Weights of a small GPT-style language model, trained from scratch on English Wikipedia.
Size: 10 layers, width 768, MLP 3072 tanh GELU, vocabulary 16384, 75.4M parameters.
MLP neurons of a small language model. Each row is named by its layer, matrix (down: output weights) and neuron, and shows model dimensions 176-271. Each number is 500 + 50 x the weight over its row's rms, rounded and kept within 0 to 999. Numbers have three digits each.
After each neuron's rows, "fires before" lists the tokens most often just after its 100 highest values on Wikipedia text that the model never trained on.

L2.down1440:481529524440466432572536469554488427430490480472541427430480495559534567558414596431508498433587483512424516578500415494509515506523554534549476529436446517525537511552534443505408470512495393592503497519420472505489462493466397516480483515455560551428519430480595528487499587490504475519
fires before: "-", "\n"

L2.down738:474520353566534475527534515452519554509484471548499502517380529574539444523540536570496484439536572352482476583509460455465459485484482435462505461374511522458478565509527522480511435419514499509406590516494497515463530465432542468562535640537440556549490462415477501455504519473575419588
fires before: " |"

L2.down2479:524471498551591532456447470541624405491392492561533493531450496566525443461481488527491492506491564512575536439511490601487511476536563541525409388500470547433462477497622438560463543545413522440515461484585444514428472580481512545445441475538492516553541405417495405517569517567454528443
fires before: "\n", "ington", " Stadium;"

L2.down1494:456448427581492459487426504483471593428508451470519525507596415563432605535458537518439509451436486505510551507455469558548507529476453439494486529469433484471570413478471461532515490513504538478509494461527604472489536535538412454495507500556483534443482560531501527469529498401440604453
fires before: " the", " of", " to", " as", " at"

L2.down631:426477571585461462559472413526490446480585520543523520441549464414531483398495457529515460411439483561553552434498498391460507569515423601515489523523513547450507482510509524423513510571520523460494426457436441429520559417582494547451539572473485569496471487467510511511434482445523480480
fires before: "\n", "=="

L2.down1358:519513545486530511567505498478547569523566461554505447495375518544516514554472421463518441609477534535464494561523483582508510478517503562435540417426563515378548566490487541419473572488500400490498494526509497537409492553501444573523571483509458514533448530561448449439484427437543414529
fires before: "\n", " ==", "==", " and"

L2.down2265:511433492433568458517511488449511521537543487515454383541600468470502574473547523464505539493463514478528413442511515496509511450408531458499505586524545460489489424515428490508560498505418431511496503526548541543529532581488517478502518542484406548526461531434540418417498496455470536458
fires before: " in", " by", " on", " with", " to"

L2.down1334:464575428470512588525512539487457458445473450545502480405479468531477538471490408505450498506409471462521514457459519428571495478514617527450494482487565531591450494446508555488584463460537520539524484596477455473467512502538486457525605455567505488466463472505541455525482517593559565439
fires before: "\n", " |", " Votes", " "

L2.down2212:472443507514436599386508491557513453643439547527521522433521486569477445584553509632487471510478414483519582459530462516586431510412457487349548463524490455516573515485405442507535553361468524484504487490377492518471527569470500406458520506564500567533453498514492553477432529427541492449
fires before: " |", ","

L2.down21:462512506502464469487512428437453508471534421418507414527563510489524534447559468497530516391467596480526547497427503553548498483565435569537415489534542505471416572440619509467470591528484502526452439600425461484481473501478446586531577537504537596461494570462471420450454498437385489535
fires before: "\n", " |", " ", " —", ".0"

L2.down1375:478500540513503439595492563462534529547567540536441529521554440467479531498482482459524541566541439533412447417564486500512502542398527516472504459390537478510544446421477518512472419532446472454512424505546390476499466478560436425456463555429541511467505511476534480426535498565525489475
fires before: " was", " is", " had", " would"

L2.down392:518505498518551473478466484541521457536455466515522507540542540546489564415514498519528494409562515601561522489462488462473541537500495391558490554483475433569540449431499481490552444439464521449488445499464508479557465546515504537482564584560562470428496593531542482543434539490523442517
fires before: "\n", " ±%", " %", " ", " |", " Former"

L2.down2406:500503508460532519484530447494471477506489452420544512532425548515433480544517483442500457539439489479488575501515553428465524562435475578476458466469500434440443469526469531520487377581468498479448523495395481521561454510541455502449417507460457472466502524543426481449524507474608608476
fires before: " |", " the", "el"

L2.down2958:464565601581467462491419494451624450460365500432537593478463491443560516552374549485508612468407516502501565495508491503501546558511509568632427413467561518570494540457546398523525541550525479486457442559493471599441458499486505544486513531449474475542525517469458518542574539437592401602
fires before: "\n", "-", "The", "B"

L2.down2289:492511410406510436533412488537435442457453515389416535509444499491439533397562550518551465505445512533445440456526564504557500480577553493516522483420507600561469544538493501540476533467506524573546506536408392519511500489506512592510561457536442518412472560474562591380432477481491509539
fires before: "\n", " |", " 0", " "

L2.down1263:527508525498539519507587501613438442468508512576424487464327471524491496502498545522561601454547463506535463521428465515484497498446507530524539522549549474489457530461411524547418547402486561455507541400452471482507500475494494488575437510531599481516534471472492540436493446518518498543
fires before: " |", ":", "4", "8"

L2.down1794:550522477566489486559432596453515470508486488384478535424514549571489668450550478517443487429530455524441519367548500403546509424424466462480489537559523441560499460473524534443537487494569455539460487486540517520459472492431522487518620441504495516487530505528495517456488540544569584468
fires before: " |", " of", " for"

L2.down2350:435548461395513451466444489482476474510536500507439523507411474436575559527548527535427568525492511493571450412551551439525447519587493597445564492555509482584547438621456487527513530540476467461530535609449625495531475504544462553493455562443544475488394459465433472522522505437580534467
fires before: " |", "-1", " on"

L2.down2819:513434515540443500405463578527513530500488514561510480508560569494566528488622479517408501541488481475512459514471406471558435508501515502507412493455461505508487492442560449499501515433446500549470429433539481556475500510480399544521452568552463511591506528529523456370528443465477498523
fires before: " |", "j"

L2.down1204:467516489513495544511587534363478547451456524562451591480478538478509403437452460515531485464442471466488544503448416539464550452506563541471483511556483510491471471508501515504529530476486587492559546483639594475513548471485526511477552478389462477606598562357458517555403461581578464473
fires before: "\n"

L2.down1586:506501658553413534411482496467451483435490483467538476527464504484434542523502592497509507467530526502425524535496536523469477484489459526488499566574457502483457503554501517599409477546495499545539528422512570514466459412554433547441512439410521532465393511499578462502513465508584444482
fires before: " |", "N)", " of", "',"

L2.down313:426508507446474454444516543510574518552549443449418533454552497513574551473525487531590427422520529439489520507550529524412586474444536540593485493471483543395470552478527583467520591580499482547579511517467504522473442571436490546503553508464493550503480579450512537448427484436472504554
fires before: "\n", " ", " SP"

L2.down2800:480468456495508501506570600513462517521544490538492521572550495575520464476553550554488477476622512450517463512507495465441456496505370487527539498514546574467520438534440484515560447516475516512551600529425551522425516530547491522462449501501531429587505514515461433412447494449465486522
fires before: " |"

L2.down1610:433487481447447461452544541570505497500534492469522569503525527501536522511502507471467618542620493490388464507534457476533509521463464476507452538509472541578470484502448538449583486483460457597485496459542485441516413522417463561464467538625538508464580516413569462524579480526504456485
fires before: " ", " Party", " x"

L2.down937:504412464505528515492528452504552542542429469543395442443556553503502477543464486567438510557429391494501480473408483479479578472496449485529447519538473415499521492501528545485523506582462527669561570530545480529543375547536513546463472498474584386633477447422528432593524425475462457516
fires before: " |", "\n"

L2.down1785:493539524507615496497534511486477430455502512588458588535497544574524548432468408496392459573551563552563494426526499447346458457573517456534581580407470492473594462567472506496492489533529579481458555438503444508480509511643422501599496525497467344533457535559539416478506559536546477369
fires before: " |", " 2006", " ", "\n", ";", " 2019"

L2.down1554:459483530465479499503511538523393595446550515490460527471467477500565418487478588548439505448566432438435429481418571524605534535446504566481447523611571493552538551578475490520365415503556550552535514492513502461544590416575527574485520435433618417493580471543536591504446560475469452574
fires before: " |", "4", "2", "7", "8"

L2.down2727:556497468517544405454486501407509544642495432473467604446514562441566521456572640532391509487489393428472510470540451461466608508429558621447409495496520482509481518487407495546462602440545553598540565545523504528516501532541517536445566495519529494454481546515536495500500593523420518462
fires before: " |", ".0", ".9"

L2.down2109:502514381521439513603496614510414578449601502480531518545459490519404445463553476527459472499450516496478425438516475497510552356512536521508428466461470487482547558475503527585461535497542556441467512434465492500502424511566473582554483577537478500633477540507476494427546431573488514538
fires before: " |", " 20", " the"

L2.down151:471511545494504432375536493455354527517542556485515517427588471497502580475554508416571532418524510564449442558491491556518497484392408450552557460483504513437482500462418532528510528550506535464507474514471518527397557468510437572543468560476383572565498525410461462476579569474548515412
fires before: "\n", "(", "-", "In"

L2.down2725:520478506503487473442554504536425482444523463545554448542627490531516558482475473558453489573484502454499481542555400468533566571568574510515495510494440451471415606462562525501424526521427534433500564520485460486573497569403509544468501511572488540414509514505450490573579506417466480500
fires before: "\n", " |", "L"

L2.down1704:441482484548425438463554503486572401389473531508441499447579573452551484506475440522642443626556451499467532530483515550520492521504550433554517488485427510453544504552538428491546458544532485464458494463408505583563535528511428531461596563523481488425455472460546495426505537448535550563
fires before: " |", "==", " medalist(s)"

L2.down1158:511566526547543503509616486522506439543475513487448473490552471519519482617479498519520566553576491509450522467573476483421562447511457534482490460494450423471450443529444471463561538489578453489465534535560504397530503568538472474525521549498547368509451402509466490552600556557517490509
fires before: "\n"

L2.down2850:510514510507548464624515505501489450535646498536539380448506520483442496452570463530407460591444555394527469588409569455514445455476500449433422370425529487474414558490547533498485502528501392532473481503557605420480425510473520427528477570442468445527512478429602595430467456555475584487
fires before: " |", " Votes", " ", "y"

L2.down536:473452368470499473513527523452555572395606496550551488539479536446505492605517473598535483499477539495553539565565499518542502503544567513502504503435392445537436588552534590421497535550494465575511547537533530434592454533494503515451399524515588585439501478462497467452566509439528475421
fires before: " of", " to", " in", " and", "."

L2.down101:546478485517546484461548521452516470500440482493432479493517471558453455594505539457517582504507475526435509447509511450420541518570564495502483536496504449635396378517521399503546536509495408636413440550477495561509344554502529504436443531600590424509524466523554549473505493527468540429
fires before: "\n", " Party", "-", "|", " |"

L2.down1678:478468483589418552536583508521465490484564483588440351495560507484441522536549494487477526535518535440429436492486494381571443501533459466397525500546490451405470456480495551506667434539487498579446466503556558470474536507512464529471447469428512478484474506477536475526449425513449478393
fires before: "\n", "-"

L2.down2434:552442411474544476563488441533477395520475493462519387526480512420458512511537482447559514585454497575481589442476571615502463512465515569519389591486512442381516491458466553523567477594535503531540519539499494532502569490557459466585556512466527544469573618515539502454477469493472481535
fires before: "\n", " —", " ", " 0", " |", " Steady"

L2.down1630:415513493455525484555515571490517504393550575435522419576462410470429392510493501578371481527540511409510582416493587452538575498489492485510528522435478372478516551504415450469443493511552535559556610610467527544567541488467513520479498537424516570458502448414452520443599481543428603470
fires before: " |", " of"

L2.down2400:411512464587535463501542531603491476537483580538487507512490527437531531518469531530553411482563488479507522468477472539553519523544546573588499526528518438422502459428403532481548523563435563511577489499539525473622525566494521462583439509532447483497494441528460566575443418451456438456
fires before: "\n", " "

L2.down2301:501466548548438518543542530458546469495524542523552511452567512491510500537512443485440528485439394437466503492558465474428566453478482525457523507427473530488510563506473600528423463523607549472474518527475498512494529592483502437463560495498522513515436513512564539521564504477571597576
fires before: "\n", "==", " and", " for", " ==", " of"

L2.down1420:501550426599637572474519518469534579550517578461548534524554480579532580534493469479488587523547476426577433427525475531398530499492465509440447438531577454511499574487486443485553517486522521568495480490577466527581437571540431485489550353411571482508439525465478514492488472605461449579
fires before: "\n", "-"

L2.down2838:509488564616533450452499582453568476513505451469442447496444465447564503449505541505554518433554534493491468583436501587565553458515519526397549506504497456509485547486507586442495450549545487550485485491465531402498484507585490543514483548467557485542506534518471419530492488468466553551
fires before: " the", " a"

L2.down758:512524498508508467499425403460469489443501477505515509538412487500560536439488412433417491424521442587433570524461451509445447519507544496455568513478475423456540461513512495540530581515541493546534480474414469492493529436540484524465478507491491524495502505477585550588534535446475563529
fires before: "|", "\n", "-", "The"

L2.down2186:516474569418491456526542512503505531514532510456450459546572599533516474445495490489481466498509475527514575498518530511457462552505586533531438455487475442440521477553523410543476495507531428551534391591446591472626436546565539451434490559544512569581613505605447437416435385540512482478
fires before: "\n", " ", " 100.00%"

L2.down2469:494528500568518491542527488510432438525504458552463523341508533472494513577548488545579391508557578504489541550473567487522459515541546533506469483514440484467527471497407513457561545583362467530518476541613586474605524448415474505470502464521510529474513377565516549459541449488504497495
fires before: "\n", " ", " ESPN+"

L2.down1024:471533451408492590478635456488516538515585486485502497527471499552494494492408526492574579469474463510447503457461457475549491519577519493471525527560531508471474475458492464510639451429470537560531425498506444453546560518504532449437456543492537428444404539408525564465444526530457447549
fires before: "\n", " The", " She", " He", " It", " In"

L2.down1148:595497471460509490481540427434429559553519486452547519519393554476540479411473386530504492479519498527531470488511525450393473504508520475496454578529508515544537499524525473494518499490471509591507383560365560544438488511507551465464474495456440580487623584554523446534475441422497421465
fires before: " |", " Center"

L2.down430:515447504448435525550552477574467480558540491483514594481439500482558507467470483482444504544533545472426525507497510560486521500524529384387464549475505486482451578523524514512493582472461578568489553489478477433465438412482551479465529567442541519573482473571570488466425433549419511631
fires before: " ", " Democratic", " Republican"

L2.down2368:452510509498510503516525417523516505417525434470490426464447522481514556471454447474568493446546458472569559544558501447431451624475440471487510450463471559486513528435553576462482555547481443512561548529549473505547522509466509518477495514557499452485471454445570578591559458453510503486
fires before: "-", "\n", " F", "|"

L2.down1116:564512390506493506480587476442459535454589563414595420502486467538529513469436526564497511401424505526515433463518426518543501555486470468563445393575505492522483549471484506560507446506470465508415473562537444501436547447435504478527519465498524555466481476426536525462479497472454494572
fires before: "\n", " —", " ", " 0", " |"

L2.down1993:465507539536489480492451445517533397518490501543530480486467444463534509549510521514546594425607556480489493522532523605506485533507435533407512498466534441446493543540441516430499536483502479512459487547494537572442523523387416467526518507501558525479424538485444523380549445461548524514
fires before: " |"

L2.down1731:555452453523556526498574535492487474427485430457499401529419434525569476481516446502471545469488546596477586518569583508532367504444463556503454542465496525496470563431517456544503394499556490454567568535448555451552538448416503537459444465457497598509506490468471397466476513516366492512
fires before: "\n", " |"

L2.down2561:489409415538454562544483543487462533508534539501490419475473530520394506543535552474585490583463450511528470494452522442523463473475456458480435458362418580480460588541560537549481465461522421538494571547424460515509540550521527489567458497538512446464523453523601514462519518529512570541
fires before: " |", " /"

L2.down1936:559540455416528523528513559509456554508586601500484523577504454452529535436481557483500453602474421562634516442487440455477514446546497468387466569511508386469557565474476540447403496449507461576425515585484521449498501454525544446427472580504491432527434468456479424602478422581565564517
fires before: "\n", " ", " Apps", " the", " |", " Goals"

L2.down278:480491432457497462450535439464513461600477467453498428540540453421562497472514592454516510546520574500493462496507474522544493443473541466455457473502498538579421584469438533522464433468425492510456581494589495474609532538453482418438596427553417444486539466501452506488536504570483494527
fires before: " in", " by", " on", " to", " as", " at"

L2.down12:449577552545475419557512453442562498521489495560652530464478519496506564483468436508453537508461372434466405507525569512463479538407500485485474548585540522548450474450466527492453497533560449457484569514626518494488494562485539499548546515443433546413481569552419460562598466456506393582
fires before: " was", " is", " were", " has"

L2.down1308:482529520457515502496483541532470492555537447516490456492515467514410549499441544517419489597598513532494470538457496472544457496528559507503559443447441461504503509455568473507476574518462484523525538435492464469460527432483434504496449498470557463367434498488536500569502568484430378563
fires before: "\n", " a", " an"

L2.down1079:528482459455396507555491514447502565470508640470511475513488492502509567561483484488560485485458405520508465407559604428430570489469465465491533489517492490560509496497424472518433492547444551457450481478567522546552485547575476476594534483553539447449578452539515515554551548531500557420
fires before: "\n"

L2.down2075:422471556466482487440446511524517450474516424438504498487514512460389574487454498573418546594570533441462450454479481483565446556446406497444501459528489484543542428540503546466471554478500519474492557491524485538493527574608556595550427499554506447479467401544466479534491575455516447415
fires before: "-", "\n", "="

L2.down991:514500555493530511495541492558355453563461577561471429529553506432520440473440472506488484468527538556523474480527544465479410513605534521468462530516454506557485542489481488525554471587469567498560524527462515541522542484368480508545588543411484467515496532482495510521451446503435426439
fires before: "\n", " —"

L2.down296:478504464523441407562502467543527556480430422510469548561502477471527474458571600550470557524519485515475489446491492494360473595496513502558426531516570491467566425472475457460539494475537524559526550521471465471504479481525537505448529589583532477489528481388455449613554498483540440589
fires before: " |", ".0", " °C", "–1"